Part of a small language model's weights: 5 heads of 32, LayerNorm before each block.
MLP neurons of a small language model. Each row is named by its layer, matrix (up: input weights) and neuron, and shows model dimensions 0-159. Each number is 500 + 50 x the weight over its row's rms, rounded and kept within 0 to 999. Numbers have three digits each.
After each neuron's rows, "fires after" lists the tokens most often just before its 100 highest values on Wikipedia text that the model never trained on. A number after a token or word is its count.

L4.up242:587488476521509503591477486504457446451420587521522478493539485457513559565484557468481474402520494542507492453483539449469481484461548506514491466471466487438432457578539514550484453460475499427564525544427551598500456565452421473630549532442445366524533463522386528484518511565557449532601580549536558590451463398512474458496532523450533509520560495456430525497585470496434631486479513635506518478428499500496426489544559475493514459607412510442479526506454566545514460462510451
fires after: "=" 35, "- " 13, ") " 8, "I" 7, "S" 4

L6.up177:532513567531546381516532496450535542487451541377578509469554481558497487439420542521535546557488541468565530488511515524502527440521607519500471427445481454493505554492542520423483492418440524525523466500508473518432592482569468422573541516451532550572446467449569473533509530562507487627440406428550583567497498517470472497613471656383466419462454491472486489549378514509486483514562501580500515439465453481452495563468516417557597493490486527478472413493465497476474476504547476
fires after: "u" 21, "li" 11, "ro" 9, "Her" 7, "Ro" 6

L6.up547:473505536486478542536455515406509421513437479513378342501486428516523458494520483513481623485533452489481477492530502457510532485550536553532414594522578490514536463543451446522499558461487507508404564566441532557484502511534552583523527441410488541515550604484500411624442619497476481565491488404479439456541406485523511552506488392560480463543440427535571523513516395568535551516471490546500560446534567527411539522461520519517453502564519483449450402547478480477473535547497517
fires after: "| " 68, "(" 7

L3.up365:470452514551487458578516491543543516460495575517465432546504471457484483518417570466471551393558435399590514457468583534425515523477502543528505585539465566534502572459469446511511454377503511516479432495476534455479530468509532528551513519370476470487560484545516427560504451502496548596494572486464482611371506436515485507521491542417592487543584499497556425558562556430505501508543484546466567527402494453464436485532418534481390452490451452567478497479483479422387522439460541
fires after: "==" 33, "=" 16, "|" 12, "| " 11, "\n\n" 9, "===" 8

L8.up348:469549429451553583503560476510573468423502473499503466564420479492451455486512467660561526522515501516539568480507561504528492469498540534449480430448539521548589400475426480511517505604518519455469514495479473447514470508460549476626491591424423414545509490529453474512519514534501502597461464474459574466525529570535351489561460499507451465535423469409503431527586518379519515497487515526414498580566540501501490545530514463441519575457545561465515365503416547462530439502512500
fires after: "P" 17, "Ch" 12, "Par" 11, "c" 8, "p" 6

L10.up561:540466561480533500556485502498442511441561497556453446548523529547436384511476453526535482439478578587523509380497433484616441498478531484482607559560562444475561477504422528539528559488533465435503487548453529459452501502448567509465500547443431460431465421526521486464374512495469430437504396570442489554488427532461501535476441548540466535438513551531561464492569577563463534490553531530456475589584489523561518489519487597581376532452551489468438520477516397439570515539492495
fires after: "the " 48, "The " 6, "to " 4

L8.up370:542480579418563544503523438519505556441502421415529501525500532427446483452494517564477589493510460503507554542544547535504480526464513451436570483455574500507549568529516398526527453467563467549541399474453511478532491588486518527548469463468437520512568515499492456483490402483475489453519410440461438546533476498562469514500457516441475569494397629462595569482549445527491635438522501502444534441591553403507474638547504481520547619441552455493493435466492434460566429494448509
fires after: "p" 22, "P" 17, "M" 7, "sig" 6, "| " 5

L4.up545:438464506515452442515576479519507516458437493588549505466532514494374540374494508561511486497574508564525530545371483521589492491473471468493450451531354572432458477494422511508407414420537535502566458540487508493501486485544495508631600501471485380512595466610534556610521510542465422491581547538468489512462503478530453425565546499516401545529536546454468451502470506571503473509489482502501464444535517434539500466446529592583503434557465528552476531548530530481512524442485516
fires after: "==" 17, "- " 14, "S" 9, "\n\n" 5, "O" 5, "E" 5

L5.up425:430502559514433490566568500478452397559597430548524429430525514478456440456493562525544426450509568515558459432442499520509482465485479515498484474593572486510438457470456389492576448492443455584512541463450571531494417519421547503577555459448451549490480537531413505548452475496487418444590471535492544550549542500599569532561525532608437441523516557573505447494525440524466486473550495546611553517527497609522514461532551513479421443547501505453534490552525383443535533578531500
fires after: "the " 44, "a " 5, "The " 4, ", " 4

L8.up48:624494377521447591549555568549492482413478419489452537514504590476531509481443542451481481537413522493479410444591463461530514547434510470523519571497418434519544536524456520438510567468414509399514443543496485521497470499523468480550493530439559579483536459486491584529548569509572515496494445473509459571494525656509495472551408603445516542502429537507500491440443452428564439543495457476534441443546478525419422528465531478524494546518494556504421443588512499619525450502481554
fires after: "°" 15, "av" 11, "R" 11, "S" 8, "a" 7

L3.up288:457503350541488477517530375579591593521461476476524539552427483500447460476473494452496581509538475523426482558434537574572579508588435554486498470507494409585502481577478493607579490461524452503458443479544498583470507504459512487546507495499535439579414437483511534539578519544573500456488399460514472477529433506478468510565507528506430397527563471475475488450481507514526460585578574450454460442587542600491459480447437408414520466506519508535527468475466555474480564492567562
fires after: "," 26, "7" 18, "9" 12, "0" 10, "8" 9, "6" 8

L4.up290:557520515534419531497419452430488455566519454449552529558529473534472506616355459418527430499559449586528520418491475508447479485515579478545443411542500532512483536494579516586531526541510482568495445578402375545488496453505496456385477543523585520486513515605484571539491492458476470460463465493492416560527509556518508517414485525520466384474473503579497587501548480580542412493450513551462468449547521517550476603493499579487561423439563496517514459478462552541591500503491513
fires after: "the " 25, "Fr" 10, "or " 7, ", " 7, "B" 5, "in " 5

L3.up458:544425494455531493614494470622543505548444558633430408546475550506489380496567514569461536474481513491593516499466488538507492472604420462493512520531443421498430507565410499525512533451453530476494477495518541592503551447449518536550467493469526428557528534552524522433581503460498533534469511459443532502447464522503526581494498440464423454569479472441505476629421457522574462587404438562504529519520471530512527568470494454420477560470473582410509536518503463561455532395465447
fires after: "| " 21, "(" 10, "n" 7, "." 6, "0" 5, "," 5

L4.up187:449448496547461493548562566550501450497606464485510448532532478554509453459433490549504395496564530573682496501443415559405467480412447542511459427580446509480471532526413372450539502485506455472512515508500518555480451486500530533520495558407595491542469537478456574594508564530514431436565507568509438520542504551462510442489408508502497483469483543508444504454526511586520563486549472468544477453501482657489453421628519511523447479476505497494528443540531473458542446538570482
fires after: "the " 51, "\n\n" 5, "The " 4, "Char" 4

L4.up239:551507478395452604484461598527534465452512516523468486567523466516511557455531533590597397560648512520458558481511508466544538487494463452491537499453594527485469609490493597441470517482433550560500490446456508497549457549549456426522502437487474480565409439562492521471473490516598486496565412548437509521491413578487499450540444530457507539535469534466416431423483500468385558507519465495351551500502568508513478623463548504549489500500497422478474449523479473457490401495509496
fires after: "| " 19, "the " 11, "was " 8, "202" 6, "and " 5, "55" 4

L10.up67:638482515454432519457480458548443474394490439454525544556562477535480550533506437473532514535458584543509533519491400496534562439404533535514495499532341532552462502544492524543453513529466525502458553563432462488546528520543564518602463453452462554447520429544425535546487574596504426445521456464562499522510476428496451547484534553550442514528465470422525612498488521435655400444532429524509449488516557508490462535477532536472547436529510516520454535518524409414427577478511513
fires after: "S" 26, "s" 13, "ex" 8, "R" 7, "St" 6

L4.up67:591556556488475491531557504451571558542476431513487385480476400477468422512558521409559598416523507451587564501436545471491499512511488501506351464532551451557483547531475441474521446500459459500498539461496517466415557475545438585524499454546513487552590519481545495464502387497581450520501508513501508496508602530549563473487482541391601497497567554454469501600493546477511512477503412457475500651458502437478537524492555550463502491512493401609478527537523559440525535423464500
fires after: "| " 24, "University " 11, "n" 9, "le " 7

L8.up100:516500464404489518424516506531389495509495408550493595544533506432501446492547499528477427517613522538444463554516461449480492505461511601549507480542522425442476511549499443461544411510530442443557497562508557507527451425410494439451544512478626554474489500529536579492633484468457466456551526477558474580576492636498494577553555478580499488509462548551530450480542510479444527454467520566451477504552433435426543405429414450576532551526519503522397548468444505461525537525545536
fires after: "m" 21, "s" 9, "z" 8, "em" 6, "v" 6, "pr" 6

L10.up28:498416471412477563479469465453464501469517480557522508593471523512492533470552468565547504513503562513542555486484609516551471536516513503505485440547508484515536504456473556459542514517469501463466477524436489468429580476588511446470561460453572473416520500549592494433532413536443506562459443550625491542620545590563527486628509397438503592513492501527449530538467555474477460415500451519420512495468474524557569538498540433478429488615428422467427504462526489390399525464546407
fires after: "| " 26, "- " 13, ", " 7, "and " 6, "– " 6

L5.up447:504445559518535521454477434459475426543494575532471486563478522438517481549514537432534490536534505482549470630538480541422498482508583523485404476432508461534427492528420482470492433513601509520478533559522434437569484492538532455503614571470498500515551560528508407487516568503455524533515439540448512449487397510469464559473451434564486459540447408498528555430534464552356581430413453446468587486494516587472597491454490534560550485488598578586420570493461488532452500451543477
fires after: "| " 60, "H" 5, "*" 4

L3.up474:580467473514401434456583445431537510410537500469483503570507552472476399594395496523497409439522498565428515576428531480443470539593480447555568552469512520553475466449462483494602498572512457477429466536564513541481665446421602536463416476550557471486529589559513600508516513496549540492507533475503475474539512480490523422449539506574460468555554476406463577464447487502507455551478410494583461497569514568513500482397474457507518536484514452477499436524537510530512483509437530
fires after: "K" 23, "w" 11, "Gre" 9, "B" 8, "T" 5, ", " 5

L6.up365:632497450429512472500487503546455464487504468425559432517562457516578460618486495505457581420416531420556527559532562551451480398554542565545601500530442452540515559521485496496460571455479498487528402504534431538511421486453556513582636508539547539525528535536476484448489574460497472452524512446533507528445486526432449471494502457444600452616544572426529493573433471447468529489545563515530564521469472460436530489441396402547558484521455478507573500518495530472487514496594510
fires after: "A" 25, "O" 14, "ro" 11, "mi" 8, "Ro" 7

L3.up138:451523470474538527528453459522519547584473515506552429487394547513558488570408433537509499523550500600577484561530418460499534549379543400491529475497503474401562445568492504567469437444362487553478598555354469567484452505519497408476535528573460481442533438547471565475577528519555500490540445503584613488503532478480455464451438558491548579486429497525396532481543510521481509516571560528523466478421476445511500568496476501491532506519505496427597501525458484538553470561477470
fires after: "the " 23, "Party " 10, "." 9, "," 8, "I" 7, "\n\n" 7

L5.up157:542585502563466505514489427453493523551518456565569467517531441470477356507542585525551575482548482452513420497470504415572429444519524515503557438507503431474499494497495404543548478502568461486540423512516515543635518549461552499482481448464532497478479484534410598558471584468607488473557441539497444458506506557456537432519510491633529591520467481458463554453542518459461510445471533476484508524544392662503497375557518467526473533487591493577479489473419495502574525488484515
fires after: "the " 21, ", " 21, ": " 5, "a " 5

L6.up268:435573520507584460503485537428496568525403466505477563456441550472514434512466502430534589488531382388550527483507501426583513561473471525465464515535393544530577531505487364546487531376608465468537457490526502466430488475474500453441495535467484573483576508494543561463538435506400579469499543568437536545484449528452513499480529470493612493487427496423529487514473487592589525560459561536443455479475520503551513524566532530468520463520446452550492473495539497517338519464540437
fires after: "Li" 16, "li" 11, "A" 9, "C" 7, "ra" 7, "E" 5

L3.up443:483567541559428551554487591480511535513468536488565483420433455546528440609526493522621503508554611532526537489508461511530612373509423477473545496510503467545505459507560487610506517451426466487514564531410411494429568514469550474617539418475487460555480489559546551503581419491559401372485490458439584546479501484533453423420414467509458520537550465512472508504443491530515491561511530505500494550589508494483518491468393462477507465552440482437518527447550523517418532502476480
fires after: "." 36, "," 28, "was " 11, "6" 6, "is " 5

L3.up161:509532543469581512532573553542495481457488540566380464568485554521555470600548473535506437427459489493535531459488609511437517511479453490472482436572428570499574565480394488499557470467559484569493512483510433387481501403536453574505468426496535551570532518532516509439593400540502524498485573462549461492476536526445472465586447465440487440486526560393559528529430539470583522508452531540429598450385545488568505536444529467475539511540562475441471454419473525464465530535399482
fires after: "| " 24, "|" 22, "h" 8, "n" 7

L10.up202:424528438524527480409480525516443474504401471530455509471544563587573538548498464562574538522655437460480555560475444474528445438464485551491536479513452530490418467486519442533462448502509426526581505544559504438514532543511551448563504544486604431488448485507491511499483521524424387357444491472508570526460471552497512543464603509520403466540542483476408424563530486425546509483486511493502544507449592447550524459532573549457522550542538514524427463573585503522366529563514463
fires after: "A" 16, "t" 16, "i" 12, "I" 10, "d" 9, "E" 7

L5.up108:481514503574501528533420476444506428562500614616568482470579394490539536524475524483496539461500454498519433519478542507488465484528502457435559554496572411479525556485537551504559513481568574485510429598462539481436474591535476471506484478418518381572555472528610526524616496526496411449396452561527497533544419418553472444470439489468464555534512444562469491395496502532435503535492470443586446392546517457434465538445473493458471471485520491542452499414508486525400538458494554
fires after: "." 62, "6" 9, "5" 7, "9" 4, "7" 4

L5.up246:484566475396553490512615498539580534443455482542521460564433449543428469474488511510459546435501437499549420495476442516492522531464361471484489537601442502484473493553526549536496464469504555500456518540423494438498531435457489543523520445458571478495568547467505426520396489537513560466527553472368500533547324479528508541576549474437528584528547526516519525517429559526515495537517485588533482500491497492465420478420485496495554464546414443540541526398553561424507585561528393
fires after: "." 25, "\n" 18, "e" 14, "″" 10, "- " 4, "d" 4

L4.up74:545504445453502436521500502516468518476456527500530588488564477437483504523536488439530618465544480532398526516498518526627465440517502583570484473489544567531533422500448551547458441435578505568454568478448543432543437492478487518532565566434508557445592504468426489486431569519597532486494502461393493446601464497494552513558495453559446526526448559473546548522558452463512481522524501427469485470496575613486417431463444499365560526474367479504469470425480603552520474460502474
fires after: "- " 31, "e" 9, "ure" 7, "/" 6, ":" 6, "ce" 5

L3.up268:544383502562522514495509488413480413449496506524587551529514457519509467575518485484530532500516520501497557590529550405491555438388581484549461552609501523474460539560430470442516497384455519441390558549451584510443563525483501521515455537452495502569519540549456538463449473471551433499499612506442596513437500464577453539451443494466596520512557489584513484591435505434464559531395476570584482557422485478511446540453495470525499505486471551481414394448481513519538502443520535
fires after: "=" 41, "is " 11, ") " 10, "\n\n" 9, ")" 7